python train.py --d_model=192 --positions="rope" --lr=0.00348 --beta2=0.99 --seq_len=512
MLP neurons of a small language model. Each row is named by its layer, matrix (gate and up: input weights) and neuron, and shows model dimensions 48-175. Each number is 50 + 12 x the weight over its row's rms, rounded and kept within 0 to 99. A neuron's up and down rows have the sign that makes its largest values positive.
Before each neuron's rows, "fires in" lists the words (lower case) most often at its 100 highest values on Wikipedia text that the model never trained on.

fires in: "and", "or"
L12.gate74:62 69 72 35 52 55 63 47 48 43 79 43 40 54 40 58 66 45 45 60 27 70 51 43 62 56 33 78 66 72 37 43 56 69 46 31 46 66 51 51 64 59 45 33 56 38 62 33 39 58 57 54 65 43 20 55 58 64 63 40 49 47 46 53 58 44 51 56 69 39 60 46 55 45 24 64 37 68 61 67 45 49 36 60 40 43 46 54 51 51 63 54 32 47 50 62 15 53 64 60 35 61 44 54 38 35 54 53 77 55 55 52 40 49 44 54 54 44 38 44 76 54 65 58 39 41 42 45
L12.up74:53 49 49 57 74 63 48 41 36 32 53 55 45 54 48 56 40 60 28 60 32 37 51 48 40 46 29 56 35 83 48 50 50 56 30 39 50 59 70 61 49 49 51 36 46 52 49 61 58 63 39 38 34 52 35 58 65 57 49 26 60 43 25 62 51 48 52 63 47 46 67 56 52 34 31 40 35 51 34 60 36 51 40 39 55 69 56 58 55 52 65 51 61 43 29 42 38 26 42 63 47 27 49 53 78 38 32 28 50 55 52 37 65 53 46 42 42 51 60 30 62 63 34 61 32 51 43 49

fires in: "as", "of", "into", "form", "to"
L5.gate416:39 55 54 55 46 50 47 48 42 22 71 34 54 53 55 49 43 52 54 61 48 53 50 61 31 37 47 63 52 41 56 64 44 78 43 43 64 61 53 56 34 58 34 49 73 28 72 65 54 55 49 44 61 62 64 60 46 59 55 58 32 34 18 57 54 38 33 44 49 58 52 50 55 70 50 51 44 59 41 50 57 33 45 68 43 41 56 48 48 47 51 55 47 42 36 97 61 27 49 42 58 66 39 68 53 49 40 54 66 57 62 57 37 51 63 62 57 42 64 51 58 46 42 42 51 38 59 55
L5.up416:53 67 41 32 29 53 60 47 54 60 42 59 45 31 41 63 74 71 48 55 84 35 53 36 36 34 60 11 52 30 65 45 52 48 45 60 55 36 14 52 48 62 44 65 71 72 41 53 40 62 43 56 43 63 52 59 49 58 45 42 36 37 51 71 63 31 45 54 45 29 69 69 68 47 62 65 53 38 62 57 51 52 64 62 47 49 59 35 51 52 65 71 47 60 40 56 34 53 42 60 51 53 38 57 44 64 54 67 37 48 48 53 56 45 58 49 46 38 33 33 50 45 49 46 48 51 73 41

fires in: "and", "pestano"
L10.gate11:61 64 62 41 58 51 50 55 57 52 53 48 25 63 65 37 53 53 36 53 27 57 64 68 44 43 58 64 29 61 50 49 36 37 45 51 49 65 68 29 56 68 24 63 40 36 46 36 35 34 33 54 64 50 22 56 53 22 68 63 77 56 40 47 48 54 73 57 46 33 66 53 30 62 51 54 67 34 58 57 56 53 34 62 54 52 58 67 37 47 53 47 61 41 43 54 45 46 49 57 54 38 29 73 64 40 38 58 54 58 58 46 65 26 69 36 70 52 53 59 54 56 61 50 67 28 63 59
L10.up11:50 28 49 60 76 52 30 51 53 49 42 62 40 23 66 43 27 59 46 43 49 67 59 52 45 52 51 69 24 52 54 58 53 51 44 47 54 75 57 60 50 45 52 40 59 35 57 73 47 43 55 30 63 75 54 47 50 49 61 49 56 41 57 42 32 55 38 42 63 42 64 59 30 63 59 66 45 55 46 48 61 36 46 60 73 63 36 40 46 66 52 49 33 48 45 54 19 53 69 54 46 33 42 62 47 70 61 27 49 27 42 39 29 58 62 54 54 33 54 45 73 50 43 60 42 63 55 49

fires in: "december", "march", "april", "november", "october", "may"
L7.gate242:43 56 29 42 64 60 59 09 32 39 47 59 29 49 40 53 67 71 46 50 38 55 42 43 35 50 48 45 45 73 57 52 55 61 69 48 40 42 69 61 52 50 48 37 71 69 51 35 49 41 37 37 45 53 42 51 61 46 49 53 38 51 41 56 55 39 33 32 44 59 44 46 41 66 47 64 48 60 52 53 44 83 53 45 64 27 40 44 57 39 53 68 30 37 51 65 54 52 55 63 39 42 41 41 59 51 38 51 64 35 39 37 31 49 48 58 45 47 19 62 43 58 41 72 09 37 46 32
L7.up242:47 51 44 58 57 64 51 49 36 61 63 48 45 29 50 43 58 55 58 64 35 39 22 62 64 58 69 47 57 62 33 54 27 37 35 38 50 54 27 55 43 44 50 55 41 29 40 30 60 62 36 48 40 52 36 56 56 69 65 40 51 61 24 34 40 38 36 70 53 50 47 68 31 48 39 46 34 60 65 65 39 42 52 37 59 65 56 24 61 65 44 64 49 50 41 34 53 42 53 53 47 26 35 29 55 62 61 26 49 60 51 59 51 51 46 51 41 49 49 83 56 64 61 60 26 44 51 35

fires in: "was", "until", "also"
L6.gate498:44 34 53 30 53 39 38 57 46 55 63 39 41 18 50 58 79 72 53 56 46 79 56 55 62 44 56 55 65 57 59 69 60 57 41 51 54 43 48 37 45 62 48 51 55 46 76 50 58 43 53 69 41 67 55 71 46 53 52 49 45 46 51 60 50 50 64 44 38 48 42 56 47 83 67 47 51 65 62 40 42 62 53 54 44 38 42 32 31 49 40 51 25 49 60 65 63 49 49 47 60 49 32 45 52 51 53 52 54 56 74 46 42 24 63 67 82 33 53 65 69 59 52 47 44 47 43 63
L6.up498:46 45 64 29 51 56 64 51 48 64 72 36 34 67 46 45 64 53 71 57 53 60 54 52 44 29 48 69 66 28 51 59 46 57 42 56 45 50 41 67 68 55 30 59 44 52 53 52 72 33 47 58 42 54 53 48 50 40 50 45 40 53 51 63 53 55 32 46 52 69 70 52 38 50 36 51 63 60 60 42 39 36 55 59 48 52 59 48 52 62 32 55 54 50 55 30 72 63 61 57 63 25 30 28 63 57 69 48 43 50 49 42 56 48 45 43 66 30 32 57 44 47 43 42 58 27 44 52

fires in: "from", "mi", "location", "was", "grade", "almost"
L2.gate491:53 58 57 29 56 70 44 68 50 49 63 41 46 44 52 30 45 62 77 43 51 39 51 46 54 66 53 57 81 63 72 51 50 52 32 50 54 78 39 44 56 51 50 57 49 46 58 51 61 43 44 81 37 53 57 48 34 65 48 49 34 52 44 76 54 63 45 51 55 37 45 51 56 74 50 64 44 53 54 68 60 36 33 41 63 27 54 60 71 62 42 73 39 47 42 49 59 58 48 34 49 36 39 57 35 53 51 62 40 39 52 63 60 57 46 62 48 38 53 72 54 33 39 48 55 47 52 47
L2.up491:57 38 60 46 56 45 44 69 25 74 56 35 36 61 48 44 37 66 53 27 38 56 53 47 45 48 53 43 61 55 39 34 36 46 39 37 45 68 27 55 64 42 50 56 41 57 58 44 72 38 38 52 37 57 48 39 51 59 50 41 32 49 38 32 52 67 41 57 60 47 62 75 23 45 35 51 61 71 39 31 31 48 59 59 49 47 53 55 58 61 61 55 32 66 28 36 47 49 52 65 43 47 55 64 29 52 66 49 48 39 52 63 23 35 26 46 45 41 60 47 45 27 43 53 58 49 44 44

fires in: "where", "when", "which", "how"
L6.gate76:60 39 47 38 36 37 47 73 49 56 63 41 50 55 49 61 55 63 36 46 60 54 32 41 45 68 31 52 59 44 62 57 52 60 55 39 33 60 48 57 61 60 36 24 59 56 60 64 48 56 51 64 67 54 47 65 38 60 53 48 64 50 53 68 60 56 59 65 42 15 47 62 42 40 32 65 44 60 49 36 69 52 61 50 33 48 67 60 44 40 50 40 34 53 48 76 32 56 41 49 53 51 41 73 33 52 50 52 54 55 39 51 48 50 67 61 57 28 61 77 58 39 55 43 52 49 69 51
L6.up76:61 43 64 45 32 35 36 59 50 61 50 59 21 57 51 54 67 28 33 35 50 57 53 19 46 55 60 33 69 66 40 65 42 56 58 71 41 38 69 45 46 57 36 65 41 51 44 62 65 77 53 59 59 57 33 68 47 34 52 47 56 46 46 39 78 54 66 57 52 52 39 60 31 62 44 54 42 33 62 39 55 79 62 41 44 19 61 43 48 60 57 40 51 56 69 58 48 43 56 40 41 35 61 60 45 50 21 48 36 43 29 55 41 54 58 36 61 56 50 52 58 55 61 58 46 52 60 46

fires in: "who", "when", "nahyan"
L9.gate308:67 54 50 35 37 48 43 64 45 41 53 43 77 44 45 63 42 43 35 75 42 39 26 49 41 59 45 49 36 35 57 49 23 56 61 75 42 32 66 47 66 53 67 33 62 45 59 61 46 48 43 54 55 55 94 50 54 15 45 42 65 51 51 40 66 51 62 45 32 41 48 58 29 57 65 69 45 47 60 55 68 48 60 56 40 55 49 67 55 42 45 65 41 44 52 50 26 63 33 48 66 51 37 40 44 53 46 40 59 56 52 54 50 50 50 48 30 35 66 57 66 51 35 55 42 59 44 37
L9.up308:29 38 51 49 68 33 17 38 61 39 47 48 45 63 66 52 75 60 54 44 72 39 28 67 44 35 35 40 58 62 34 55 36 50 41 63 28 43 44 48 51 67 74 52 43 44 41 45 72 56 40 63 23 53 38 32 56 48 67 79 33 46 67 45 57 43 37 67 49 67 59 61 41 68 34 50 47 46 53 51 69 54 55 47 42 38 39 82 42 57 62 48 49 66 46 38 60 49 65 56 46 73 41 57 63 44 64 55 49 49 43 60 59 51 48 56 70 74 49 61 51 37 40 61 34 59 44 53

fires in: "school", "business", "class", "mansion", "complex"
L2.gate193:52 56 59 52 31 69 79 46 49 57 53 40 69 57 39 47 54 60 42 71 39 60 50 49 42 51 42 52 51 27 42 38 59 49 55 51 64 49 69 58 35 47 24 48 54 27 50 38 43 48 37 72 41 80 68 61 42 57 53 20 35 38 40 28 33 52 49 66 45 48 54 52 50 54 55 52 37 70 49 47 41 44 59 57 52 42 66 35 54 39 34 52 62 43 56 38 47 53 59 38 42 16 40 49 42 51 50 56 69 63 50 73 55 64 61 54 55 32 50 79 67 37 53 39 69 47 65 53
L2.up193:49 26 44 44 58 57 60 57 56 34 44 49 68 44 51 39 55 46 55 52 38 42 46 35 56 65 42 49 52 58 57 52 52 58 41 53 49 42 73 57 49 44 51 50 41 53 36 46 51 54 40 20 60 54 63 37 48 46 43 50 56 54 39 17 41 71 61 59 46 42 30 32 45 44 45 50 71 44 71 65 49 72 76 31 61 57 43 32 52 53 30 35 55 51 43 46 53 44 54 59 44 56 43 38 62 35 52 51 73 49 58 64 33 37 68 36 53 58 48 75 71 41 49 51 34 52 58 60

fires in: "suzuki", "takamatsu"
L6.gate203:39 41 49 51 56 56 43 50 14 49 60 40 43 60 46 63 37 40 51 39 30 74 32 79 56 35 39 44 42 71 50 50 46 61 28 62 48 50 38 63 51 64 61 42 73 47 43 60 60 38 51 44 58 61 56 57 53 59 70 64 46 41 25 64 57 26 48 35 54 34 44 62 49 60 41 49 59 49 45 68 55 46 35 46 76 47 68 55 46 30 30 43 56 51 56 55 58 64 37 37 46 39 27 66 53 41 40 68 54 36 49 44 16 50 52 36 51 61 43 71 50 73 41 50 40 46 40 46
L6.up203:34 29 48 49 48 84 43 47 50 51 54 48 54 41 48 48 58 28 46 66 86 63 71 48 40 34 71 60 56 43 77 54 49 50 41 57 67 54 50 45 25 57 43 73 34 55 44 47 60 56 68 57 23 56 54 53 51 37 66 54 51 60 56 47 51 53 47 38 43 34 51 51 79 38 44 74 21 19 50 66 36 62 41 43 50 55 52 49 40 58 64 68 45 48 46 51 52 53 73 58 46 60 55 56 34 49 37 52 42 72 69 60 56 77 46 49 46 62 41 43 43 52 50 30 34 38 38 47

fires in: "early", "county", "city", "age", "some", "census"
L2.gate332:47 65 54 40 22 43 44 64 50 47 48 38 56 54 45 65 45 40 54 53 35 76 64 53 36 44 64 56 62 65 54 43 59 61 55 53 64 42 47 50 59 39 49 53 52 46 53 55 74 36 43 62 37 69 51 45 56 76 34 25 60 89 40 31 52 50 56 41 61 43 57 28 42 56 54 50 57 60 36 47 54 65 71 50 29 30 44 38 51 41 50 56 21 48 37 32 64 46 60 36 51 44 48 61 44 51 41 34 36 50 45 62 58 40 58 56 61 38 68 49 30 44 53 47 44 43 49 38
L2.up332:34 47 60 50 31 50 58 56 74 38 58 51 77 61 37 34 61 51 37 20 56 73 43 56 46 64 51 54 42 69 47 47 61 67 29 22 57 64 55 63 60 29 54 52 62 58 56 56 32 45 49 45 57 64 21 48 53 55 37 20 39 41 58 42 43 36 49 43 27 51 52 44 54 42 63 37 50 51 54 51 48 29 71 68 32 44 47 50 45 41 52 59 58 57 30 69 51 41 48 43 64 54 53 51 49 43 41 52 61 45 48 28 60 47 36 46 69 44 60 38 53 82 54 41 32 42 46 52

fires in: "into", "to", "across", "with", "bloc"
L2.gate449:59 55 58 40 46 62 48 53 39 54 58 52 43 62 52 42 58 62 66 50 63 37 44 44 55 52 60 46 38 61 59 64 43 69 40 24 66 68 76 63 41 49 64 71 60 58 29 55 51 62 53 57 63 60 46 24 45 48 65 44 61 46 13 56 66 56 42 65 50 57 52 49 63 78 56 50 51 39 70 60 49 54 49 48 45 68 73 76 45 45 45 40 52 59 38 46 32 25 65 38 46 52 47 49 24 44 46 57 59 32 58 47 44 39 39 46 68 45 51 53 55 35 45 30 52 46 38 46
L2.up449:49 73 68 45 17 61 31 58 31 44 49 56 55 57 49 51 70 29 55 62 65 50 53 47 74 43 46 43 52 57 54 55 61 55 60 31 46 64 20 62 56 52 53 65 53 61 39 53 43 71 54 53 45 39 42 51 51 54 69 29 51 34 62 41 40 37 43 42 26 43 53 66 58 61 42 40 25 40 65 53 43 35 63 52 53 60 46 52 48 60 35 57 66 41 37 66 34 64 47 38 59 46 48 63 64 53 48 47 21 36 63 43 36 46 37 49 36 41 55 55 39 65 68 58 57 45 62 43